config.yaml
num_attention_heads: 5
init_std_qkv: 0.0291
init_std_down: 0.0416
lr_mult_qkv: 0.4
final_lr_fraction: 0.0
doc_mask: true
train_tokens: 1408000000
MLP neurons of a small language model. Each row is named by its layer, matrix (down: output weights) and neuron, and shows model dimensions 0-159. Each number is 500 + 40 x the weight over its row's rms, rounded and kept within 0 to 999. Numbers have three digits each.
A block is one neuron, or neurons of one layer that tend to fire together. After each block is what it responds to, as a language model described it from the Wikipedia text at the highest values.

L3.down36:483494551520502525588515590476546437566543493474446451553511503509490513526443464556498515533511475512522471536516448513426452528445461554512477583517426508551491481526489476481518472492480557492548430491414533503442496449492500485500520484512512502514481476466466507478460518494519536521575468478502520551527528440463476451417507535489525440514482468564516592509481583484568600509479539476538426522494536525450425430451489491502515435488439437529531534518488511578477483607485491
L3.down1346:504519507539487560492482517534496484430460437554547508572470568465472519478463452479468503558495490558518561511516485559523511441533477460538485508484535464452530541471447554536571424513446490488478429540457518501455481487475530475526433575558474474469490529471476420490535509464426520473419492536457475439493528436552475460489464532510499510575471492477483480441504487577527484491488483481448471496569517477540479525564454559468492468508405450499533554543418555512541521469455468
Responds to: Mid-word stem fragments

L8.down0:472516474466495477541519477487514408474472508475533485550533529483461456523461540605520511503507481453535486438436477539545463507511567519446508519434514479471576460469527502491491533518496508534512492475474519509516460491570490562510478478495492500557494496505508445524495494503457510463469491454484524416458484511519572513459498458464479429444445508470500483536536488485475475492435545453553456495558477516490588508494408516489511532479499450586557490426482575459469563570530566
L8.down319:565502427513497474508479522615470473484502456468480469494508438553473539480482539558494493539470497511474542459552497543454505501555517478504527428569466540477488521514430410486604499518465522518478414515484518508570515504529507484524496549492527504487607488557499449517472452468550521486489527447521441484547553517532535450575502432468496403521545490510520488513528452527486489538490501515469517499524493529511480579483500457447479510392502536449543469514521543560563522549418569
L8.down613:502544463545582482439461554493458484503527489543480502480475493538470527581445515501481451467523436577435523498552473571484465525418595507440495415471469436568478523540546516519582456523555527481437525446475430465485509537495473438523469550516466525520530519494507501507499507498450516511517548499460463536497539509476522486432567540506538476492553438467525532479514451498461558506516483542569524520477464486391517471521462467494595542479409534462526460490513576552549543484437535
L8.down830:524486435480583477443516543457504520515465501544426568453453515503486511470537477483511553529483452542513497456518530548466488500619543477495496546467487458498471465547495529498552527616461504472517484563484491479452581528425467500433568561423418526454552506493578414457541513539469482486447532514471473488524502423514478489478569455461494527496455535528424508470512483559505531512458488504508519499530473464470552444566472521495499513492598470537507489439449555415444549493488511
L8.down939:529503531549515492489499529505511485521482506441518450526469457461512464533478489540508455493523448552519510461459500535541449515569521508538522493576507471415543509462504544488568448492523467493545413474478484528496535455444490549512547566485462421499457522500512425445458455470458434461490534521446508425570514453602423452458500486478537472544450463496524451571527529554521419471431541499524489509486456483522568495406576443467446534508567596468504517509436440415518498526516525
L8.down1240:487431464534531503552510532525542442465457513473504509421543446503453507514516566515527546513521543521489425507505490489538541499452494539523471525473500513487520453438564517510467481577479463594509472497532508533494557484482494550483495430488481487496526459418565420527490490445464484488570544470578482531561554493571400469501452516477499560497475482509526453513468489432533546491540470459461497500520551495408499549482537437526517514409537487494534519511592505432501426525455488
L8.down1246:461500462521468509492461472492490534494554490515471498449482553469568513472467561504550509623575511423528468490454449556537470507474497501531468535499495511481477566461483528567457424471519526483484522595497501473494425497525449512482503498474442503544502505446525455501522535446470577506463514433465466561552547553477496584471453559495509534448433501545476444475488558514558464583489499480527488550500474532495491552467503501539518480469541448561489442569502547474517467443546476
L8.down1622:466465424479427527527500483456462507595510508489501489461579450478518541448540555548526595498480497504491523495452510524528505507450487483490516513512451538442497532503507441545533482418419479534464460455495454514552545522491518480537517472468564400489527473532454579454518478522480448421570527551482490505505513541456498523426488430557485464499477476542530552539508509478519483550452507527493570566437474526501485417457449451454526466499549504470472492461527536502501491440525429
Responds to: Passive auxiliary "was"

L8.down163:459513440525408542485450470496483469485506440491541447512402456472501514475458579443428484453542549492578537429540458547544566505552558536502528546511580490514494519465468520554429470531442528514572490497530540518471477509486498438489517514496508525492495451511441485569548443480501520536490452457516469507515527496517420526531547526577538516485547482544528467484517517549546510579480415556522455525540465527481532507523559538488508458567494526499469512400496503479480574504520531
L8.down186:497471518502507497512534555494519526481521462568547504491462513460580515518515556528510448464507549394507468580434459511551418497449470551564470594433503509453524426508543480535534468472615506507497488443496529548503500508475525515509575552437485489444523443493482494470462387529437524528516562444526464446486497482484519602480523533491517510469474505555526430493454493505484516565448428493501496500529514506545493530514471431525507496514494503503493487514548482473458502536478556
L8.down252:487528522444485521447585448531435585524562534473440491585497521518555550510459462514508575540527492541524504507500549527526439532453495517534479535489476517436510438453505487498488425498422508523509471486548527544441532571502545571514523485492491554491518488526506566495492454559499514511580516548592452548501497424440506465495537507495428520566513439543516500531467497452453460548510476479495463536502491495500488527500458541527507585537474470491494451500471478470539456506472489
L8.down278:567411458522464522456549500525556484476499534531440488526535552511510539456502565509441527504511453473501481564569488475561449472550436431516501535508495485477531491410537534458489488472498558536472485473465478521474460516526445610483537450509527516501512539455538520554489499545516470466495534546514503536494438494512537515496542511528488462518525537467429503516436493624431516477476531510462493540550484559475560408556552489517460477490473488506470532531401478515484538477484527
L8.down744:537494496439510566424511477446438474492499482501501524514517509574485528539501469526428417532571433452517499534418441541438483496488486448562491504507564522481463437481484444510484521478561531528492470563517446502455485525465415521500420494488445527485467446525515517530438496569523514501392464600532573562489534491506483519498456556541514445509488447505530541466470509552498586500509552536523499459536528487531543488487505481411494487582442546531528577466471536452534448478504487
L8.down773:440495484576495548512514502479464533528456565439501511494503542567451490524481494537489516544554467434513491515497551453499492497441468555550517411446533548432519422461542478486438468487569497481564566519493477409430520469528496506461532521560446613524478569592513460481502430490533537504472428477543483493453527518460451511463541561490464621456557457478590519493461488511480503497474509556435517487537498481483445499511430464489481435487505547513485511446515555461475481444496413
L8.down823:484472534448505497558537462575450514442494460472560472505567477488478492423544518457527544544456462441474513543401470488558500477569571553421488407510467446537544516517441485556415503523537495537443461457550498470558508510518472586498505465495491546480576492513443516613487515453496553469544520455479465479489510461490549509509472468498487461526526486511451415469538465451443520477442480539522523555486469523494461501491519499503503497519578527494533489560497528544548500566605490
L8.down1633:479470449451490483475494499564500556547469450481518543520502516443516466513515518544557458470526473447514501442507578412519537449474470528600506518460525501500545462519528489503582450498452477516450474511554429542495526550533491462473559462539484497549536500553475477472486460518542507522524480536498510523567464553475475522562514496449509496486384483522521467495516515550538594495503549559548535537544496505476431547503531485489491559489465493569551503494409498477492471474527410
Responds to: Place-name completion tokens

L3.down1620:550500457465530506514485510446455506468507530477471557439541474431506527568531562474482474563565496509498501478517506521470549443468500517542534526521476412585496483557533504502445495485449568462584495516443446546477519495515502420497444454459502499541525507486491419476459493500544524550476470482450548460497476558561547545477445532472501463519519497585518504482497440557566523555529445471402536485538587481559551524499396503522519529544525524495532412474468474525463520543558456
L3.down1895:495568450523489600500511466487526516533391548532436480523554543565571525443472514475561485456461523467536450448495528516598559511485501524509475459489483460514528495565555435485464453480446509502468562465453416555526498528527508511445522499540475547445550505506604429486520562444570505493485457467408588410517461499523507553528477531499440539501515443595562518578523513535525517476525544526474487454445466480538444519487506553520460531497544550512490576552469450460433519583496499
Responds to: Stub-article boilerplate

L3.down256:462487518466434511501546524505533498521477455517481473541481506514475432484467432576509515475517465556493522573494564511493527473496475431456537429525458544502513492407480478502509505509539469548557574554541518543463515517599502399534437429451546478527479558500372500511488534494509500468541499509504495409516434466512490525415524560440435496490502472503514547531481480492521485518464484485515410498530468540474515503489576481507446494551555549521533528519586489502450464461568522
L3.down951:532517476526472490537455504480455447541472526446457522539482410455501439499578496478421481518520519513521509543458485466433546545502591438435457465532468527513505504535490485489505498514459501512545470479460555469498456533471471531479513492541517473478441477530493570515504494535549504547516540486515480456514501523488517470465457443443432513508538539453496617460482409501487501494459541601466517505478538495556484485525486522493494511566493497471440449514530467552492478464400544
Responds to: Quote and bracket punctuation

L6.down259:529559516531490522461557467531496556533412536442522500491423494516529548612541563525456418508490454499497531428502488473441544493466524459499492455579521458546484489489517498442510561538478534476514544577438461464549505494458520464522383529600434503507581511473470484512462483467467564521468524438576506415478534499504498474526460520487466499533509452532595438546461501561490449478542496542591476451506508495484519545525490439496458549437462590482471520490502475557491509499496540
L6.down262:507498533453549525526407462528537482436509506535526537506500456500487474507493502509490462513496451454511461574497448472526500486528505472529544452494387405450520522499449505488494468511496434536414486561459483500529534540523475476518485497489474573523626530488470490519461539502512498484439474460532471477495515494516531516448457532566459465487501486477574466530491491551436486522503498533471450538478528465473531499499480500454539404497537518527530465489460493470460537555459626
L6.down649:475635523468382494524488462497460438485476527509532512586410541513530493508486562529449493479518449504452474445574499504480559554456541518491482528480518455513525568501564445475579490489516582503480477514425449476541505524519501498513480544544538503487492526459439526455541515521492497495453485430537530482514489527521498548504538516520505501467427510490523510491432537572478481452481519544522462448532519452458408501513521476479485403546544514548520495545506522501483553510469565
L6.down1724:463471487489497536522516456509580423522453460541520501507535454520541461480564458436506467413520492452511446476498422469434531499551476489553509478534499526551492479458519468524488482501492528537506487533547440468559565515575495479529529465565488479583527517496533505535585586470519519455535492523550540499556554479478479572435498508523385484496443502449557484506487466519524558459422543451478529413493510509447514503557566529486539493474465404465429455583524496434507530535458510
Responds to: Place-name completions

L6.down373:545521586450506538488497508527497506598507511510519431494453506425517485485494508502506471439402486552553489508516609526525490484493490437467518473511461495567520467486480529504525488468457539520474526492500437429556503542535484435525528504533530499470504491558457414460491458486483526421528470490468513403499478432531440473545560474494500494517420488477495563570469472471523532467479502467523502488507539525509543478464481536458524509512483527485527503505479576580534555526485485
L6.down813:548469472461502511445444640427474476573445507421495533575479626497449500486466488466480453523560499504528498487419550423578466477467531607567541544526569506576484474518509500451508506470570527566577533463531474484505513534584449515439491538517444522469525480598481421443512521483508512483516522441598500479549521472439487508468594462417470504507466447488466453551513441517456504536484495517481473513563501521482545488499506493477556542531448427585473480508467590439481475528504511
L6.down1233:531467494479490475560492524516512450479534498467478484526405534458477510502535551538503518481464564550512492494444498497510478415494546507542483535486504550481510522523515550538537456545439480444512458516509535516445522455468476469498448574484557519479520518509533528480456507541504521486476434486483562545538534489513432487493515524547470579549434505519486553510469431462537483414509530491531540462487503484486511533470440498487556500565468493483515523503428509431479473503494473
L6.down1412:534465444478565469403596521529518438480467489470493482443512511406509537511491544561500503450505447507477463569528476438449491481514385509481514526421534507468541462519475490476463543483411472452519561467461461497567461447439477542519561484567534456527490526496481486575556436411572487535551437573523496499461458496495497535452475463530578479524559488484527495487544479481480467481507511462479461563449484502552468563586506512508506616553500431534528462476530532483563485468493505
Responds to: Post-copula complement tokens

L8.down222:517476571495486493540516519549574495579554538475450524506417476505473496486473526447468500559479487579497476444523502564513547500420493523482598470507508501494490505470518454542460638495532514506473426492451430524483479516511502489542432516454474402564502485515446503506514533504495520511504545526537551572486445440527531571396531490495488478476490507442452496464561488488512518534478495464458415539575499458486509499434449483543458589523416510469425399537523492483504551480443550
L8.down225:442504509433510528496490473454496461520426515528448439412425554507446508428507545581570490474569486511535434530492574469490458525519533482495524425520490489517493501554510442497444569538462490453472374517452448611506586448515465480540478529454474467562447509518462536482513457506484493557497490509483512491534539470513586529520525599474465500493524506521497517555484475506529436494540498525463535551556501533525517521471546527557463552502480502427485447521492444451459510478514505
L8.down673:523491502513564506581542510464467477447583518529551511522444508463564568519453483526519568479537548527500445427499555465505494573477507452510568434516505509484540485501474572492574562555593490507540484483563470450472495518537453544500470495449502506491438454547491569476488461492589480512494446546486524537480454507519497492515473487467502557419456452489522544517542474450459543567494556572416520540524446511498489469485520507522486462552508520499553458514447518455412544565511458
L8.down751:446537464471408496441547564483475450513488530452511476506478476489518466523512549481485575535563569542502479430526466481495486404487549470478573555493487516554487513521515485532546470539409476513474471499427543558465529499489525469520476473482545538506438520472467458523585555497513517528525459475486452536558547524550487528496477500454524428519543454461517491492542433498486459492525460507516483489512490473500473517547451529509435477500439488401509518480539473514581471448490548
L8.down758:509510478530453490527572498491512508515508434518545377471449583478498484486504538473522475515568489453534507539520540532471517477469580613536515483504535474484431527499419501483449538499487520463464505480466444478529462528445503545515468519528477464533526522513575429467469507507490520558487488553493560491501493442482505444529527481500454445547490468484457522546475524511536495448529442535475438486477508527520427490459508529555501499496452450533549481526527520494484497511522530
L8.down1099:481543490547458557530530411489462559498491439495547499477442557626451477486465474566447512513564485493448513534528511505404529563562516523525465597506484555414580488472461448432420521459523523511480557513465443513443438480527436508500446463526446563448446503440555457488580462543512498468492503511449512503514507460483581520553563530487514434511505405456476524510504522480523481441493519496490525541501529557531519476496499500554545437554435539485531481472413472509467477520489542
L8.down1110:489574537461502428493505465480544466555506510523517496553443551536553492472556467519464464491522538490510483532460578486568494540464579493435462514474541468464509516522482444436447565516510510458533439474501495494476508537513461501449505470468456415441480502538511542429487488495537479492453472490565486517541486549524566502478495539480386423468502450497474500588536518522448560553483490510432574463470544454518482523425472530540548519526448420453508467472511566482553481548506547
L8.down1289:465501492476522526582562467460532515512532528474471454561516464537513393589441507499500459502440579445528501529519517536535469500446530494506428500502482530539479380491476457458530513514459496509514408528517542481488507585534498529449456403512464486480493510494529492491531569515438465430456459472496393462499533510421467523515478536571486414554512436451468490477487505492475512478515525482488596520526531486492525537461427483552456521534503488485530504543479459563540578408445572
Responds to: Opening quotes and joiners

L3.down506:495501538481525541544501465496498445382458557524533504546480508522519512583501478488490462532465482505447598456568490504486521578542569454537456477516508556506488510514464513493522446552580459479436485532516468488480494440473451485488458477559543520508444528544448538565553525516493449501445549441458525532502508515536541455497506495481495564537489497474497540479579501492464525514516526531491519521509476540486468440502510500510478530503487502537445497465489409532531527473428500
L3.down612:496567530475605508454545542471472423465545574415438457448495480507482457502504460433476469491515465533456519491437527546512568564529518402508487541532452449562518518515465501500548565537526513503578506516529530447482579554464461500459512469516484440411495492538506537552447518537490439460470518562481458525481405482548524430479462487474519447478570551540539563501562495562490460517504501540523505508561471508493496469474514490486525488491482488524419504578499439484496538517491495
Responds to: Post-subject adverbs, word endings

L8.down130:562530528514479424489513567472517459506495472548461543494494474475493504539465530506514556502492531523572470529474568516509421582537532436546500467556493532584484532503489509533499491519519493544593463505526533529465556473514465547503464454494512471469538435502526536505596452446500495511543505601513504601526513378444508446469544490544534545464454473503573460506552513494530483518551524497509490471582487491489474513527460531487470455524499425441455512539444484513529506492451505
L8.down207:454529545565455479573527532466472545497486478509481478530445509477504507481502471467519504482481566464517505503566562502518510498468456410467444565518496485463451464494561510544542592514455416480565501512615489550533540545511490505450493567460467477493495558488437514485543497469418430506481475523466514496565441488520520488544473517424452487467524503502514449442463505538474459496568436537524463401483520523498538556513459508490444490480517563493450506571510487495547511483454510
L8.down277:468514527425549442532500496475493510451525461481453523512506481531545512455438447556520569550495510516574506486468463491453483544548550452499483552445566436547513533463494488491539469502453468422497461503530470481517522465440451498541475448522431420464563538490554451443498487514590488462507526579514544533542490412476513397469503546471553551481474460463499487480541527529502558473557496525479504530461550606537558503502473466555493543511443367473493524533483476496468453451513451
L8.down796:451493497500553483497434470551491453541504467517466502538471473479517547569559554507481522521479518559603540524447417474581550556461531447468499514508453476502471475478538497438440552511447474487480473552525504492491462495468566515535444506460435514486482423471514475571554492492511599507526511505434525522566518588555505436566514484417528492447460512535493500437498498534441410505492540462499477577549553532509565512506533500450534504512446419516501485478430577596553524397484543
L8.down857:469519497514460528491479441535521498470473450546497569445547458451504485531544487497487479455500544492507397476496503413472544532510427461466420573521571466538552418458525534546480520518496557524519562572559533525460549438566471414531504453484517528536459518468446529474474431491543596477487574528558451471501468443595486544478528508418481558533505512559452453565476511551527487509493481551489529551522519550501565567516498496511495516432468442499479466515453435530549439503474437
L8.down1031:518539550470463554547462584497416517449460516621466465486489486542477454505574519522450515490470560520467526538516474503489513406539545482526567441524487485524514544509524512456455463542577532483469500462420451511518486515474483523530525514525503521518549486482528529421550547474456500517528547535483480460540491535586485505507466585466484409523427473549469463532535515521488463471536446457471561500581495499546452500558506486500582442502488480419469482481486461508587492494552537
L8.down1300:516506600454560474531510513511541503445528509501538461542426500540476530556471483428503561539515488544486516467549425438606572533501505528547524477538463450460435528495455539516503445573530604518523487529449553455544546460413522514492564478502518479515477483464564520532516390459468506515446502520421577481449415523539561465526529480485470533487516482472477515471495525511493508496449561541491567482545434573502505426527474515555543466485466492487515474469535448494500465498487513
L8.down1657:553494472536493440490493584474437557503534501509504482460525464449479406505512483471550478475528484453518474528407474491533471455513508476505512489561510487564520477503470517476509492523541551496489484501522511567477528435480459439522499496520524447438507473518465500430535546518552486488523525469538522483516503523522491542465509565573561583510482562553553443453487522547474508371487445580428546560463533545447506547548530532508521540423450466568500491484506481469479460460547459
Responds to: Mid-word stem fragments

L3.down498:511456499442475454475520521488424447518573482445447513600450452546513500522509484483498562477437455475477486525513575526527510541518570520463512529534464511459452566525559489419478489530496523446570513536474479536516493567456488613519481496441477485511555617511491514500496475554498496509498510454523482465534529388490519426504447454526496534606495523539507475469490470491540447528439452437479492489511463501465425525594463543488509567478492507505449522499503489481498512514477441
L3.down1286:449407496533546506552477423463463500479444483515469452573484474477499582573528556558491521599511496576448562544522467528467455450508548516467550516475496526482494471559444537512511498513470496443547468410491526489471474509473429497499496515493514446544540499516498445485476543486450539543540514551491493433509579546414545499540518438500487408601502489399525532602536485458539422470482513505506524515519482528446530448482524549456514515574547580533517545502537444475447457503431504
Responds to: Clause-joining words after commas

L6.down54:424524404513445499461542446501531488478494486533505456545509443540447480456468532510523548516475504466534476490496515484517491457492551566477522515504426468541486583505524495530491525514406532530519527544408470529442480451521550509489544524567473552457534467487483517478458535463404492436381446536426468564499551439489572456472447535534432455528524445499549551451502479478481488422539504477463471537547553490510532549454517533529448512532530568506500409573513518463510501453519447
L6.down687:496545468531509522509517506406496517519531473533586501545563581506510434467497523487471544497550537532510494471520548503545535456471587528465455451513482477431464455518440533575475484454483488516491432457476515482585505485494535505515504532515551517429468501461508488546427530447466427502445474503426500557450538521554545462465488586532483480487514506458474465539512494492474523483494454531468473503496560435542470497474450447510529502523460520476529462529541533545556463552564535
L6.down1054:512447480476547471526556509498461512500485602525489479554542455478475523448498517469432496440519577488439500521444514426518492451477414490452533520509528479531464505485547503398539513489490518552543470507455448479544507496486429506518468538498442536501558476526495451532486517499507418515543504514539451474478510514576463469496471510495512463487491425418481472504509470447473482482548499528444568503437513424510439541494511489602496570468516471511428483483466527510524488578556529
L6.down1500:438504496467540529522499543535538454491601453526498512559467477523532458463487471582472457458509473588476513429479562468535484577496497548519439472447468570469483509472522397470549555484525496541455491497445475456461523484433502470494472412544472500487523472519446493450505459548500466528496549595492487474495530485476517475513419508519444502506437494523516439536514534506442503508480504501534530538531521535582456462495559468443485511461458566491527502547536477521466524426540541
Responds to: Compound joiners and open quotes

L8.down544:470514511465538550461527410497470453523449461505488450516434493537490517541461415491556541470452488517524480499487477622512501558449492490529520502587498518472553489484501531484506518524530470493545512530477506477502487587466483543544493403549491470430498606569503590497512458486489535456524517404547538418531553540505508418525495415485516489509448473471555539535505524534511471514482485527463466488448431521569495496461606472489536468362528517492495558484488419475395499446496529
L8.down590:561487484505528604484544547580500481517516462511465527529443565487456497422453488572550441428552495494585533493496456472467537476538489432504444510453506516455546488495566519455491491480559579462521510466587540515491461483494546525562489470476479461535542423467498467526478509508529551509498514491431457526497462510509544534407496515528416531475491451559503498511526504433535517506535533516477477501533543507474527495546482513531531515534533554505515497465547518542505517510554472
L8.down828:524521536472482505541499540535561496533462490531539510444400485483546533577559529528466530484436509423434484488460441487527463538522526547469546567549477465465508538469573496432445505444550545492463541523434501448502508467405484486487549470496540506484513544479426502473420501483538511517453525541505562530490536563445511514462448477548521432467446481509496489566487519457498548498490471516506546482490490530500564497526529483547510473453470526524499542532488514542593528499472565
L8.down1336:470519581574498512469495561507417528466513425495490524477528448477555458466479533513524497473576552543552517483549479459514513532481447549467480482479498538418492504539543488452547506540511521456463540591503473460436485512448462500503500529479499515501526547524491487501478467505561470543502475483494561516557595581534445502511450475488568511530471509536512501490432453475485517500494494439456523399475469533523450472446444488521428503485523531500476502485469489456566524564485456
L8.down1538:544520493526460518497471503469504453503484518537487508539443537484456513465530514517506550424442565506513541454383492584494596489485514494522485528507469512470525466539513462443483450456505506472511494443570480457525499542476466479532432475559439476463544481485486543500542529456407524559481471519423507577581494530482441519485534534488516445512442539539429495442501493491455398578589501422506505517538516498508492518550524539501562536473522538521570490560524482519494468500366536
L8.down1641:527510585461489549478474429607523452487442447461487563514478526553482538470536587558500527406500495462514436462498513522474527508490546548513420500518565497486501444421517487494488551493498423520496494518465534487491491489546493512521521479447574503569409451573465464443485475436421475491485505550465550581553546511433477461470470528562529525460527484514513489477497506559477542548509467538535503478602473471456467518511552490510526571516561496479471587532523523488532471538518559
L8.down1708:497525428507575495485588559532601471503509532489461563520454444491530452458506443475558532458534517477492453545529529529584588485455503541455509553501463508556478491523493485492547481439438548506470516493468508540474496545504515481501458531495519523538429522464523533586473406503466531509492466446454518472524517521504505481553472490433510465460557450585490478549464412458445418497462540458475501533444475489541491509463468497450498467408599497544581566474530464496449502466492526
L8.down1894:479531497467514472501486499567537533570489498522547486502518480474532529518502555476500494508515464512580481512486517483465460486512513422494520520470541495414520470494491488512409478534522453565535530484558495487576511448480467513500522503574536461459490518490491497533416536549542519450511512474371560538533521536451498494505498497442499457437551518507570566544508511509489602579480521537502486456477579482494538501561430472516508571535467465516542555461457421444454458554521494
Responds to: Predicate word starts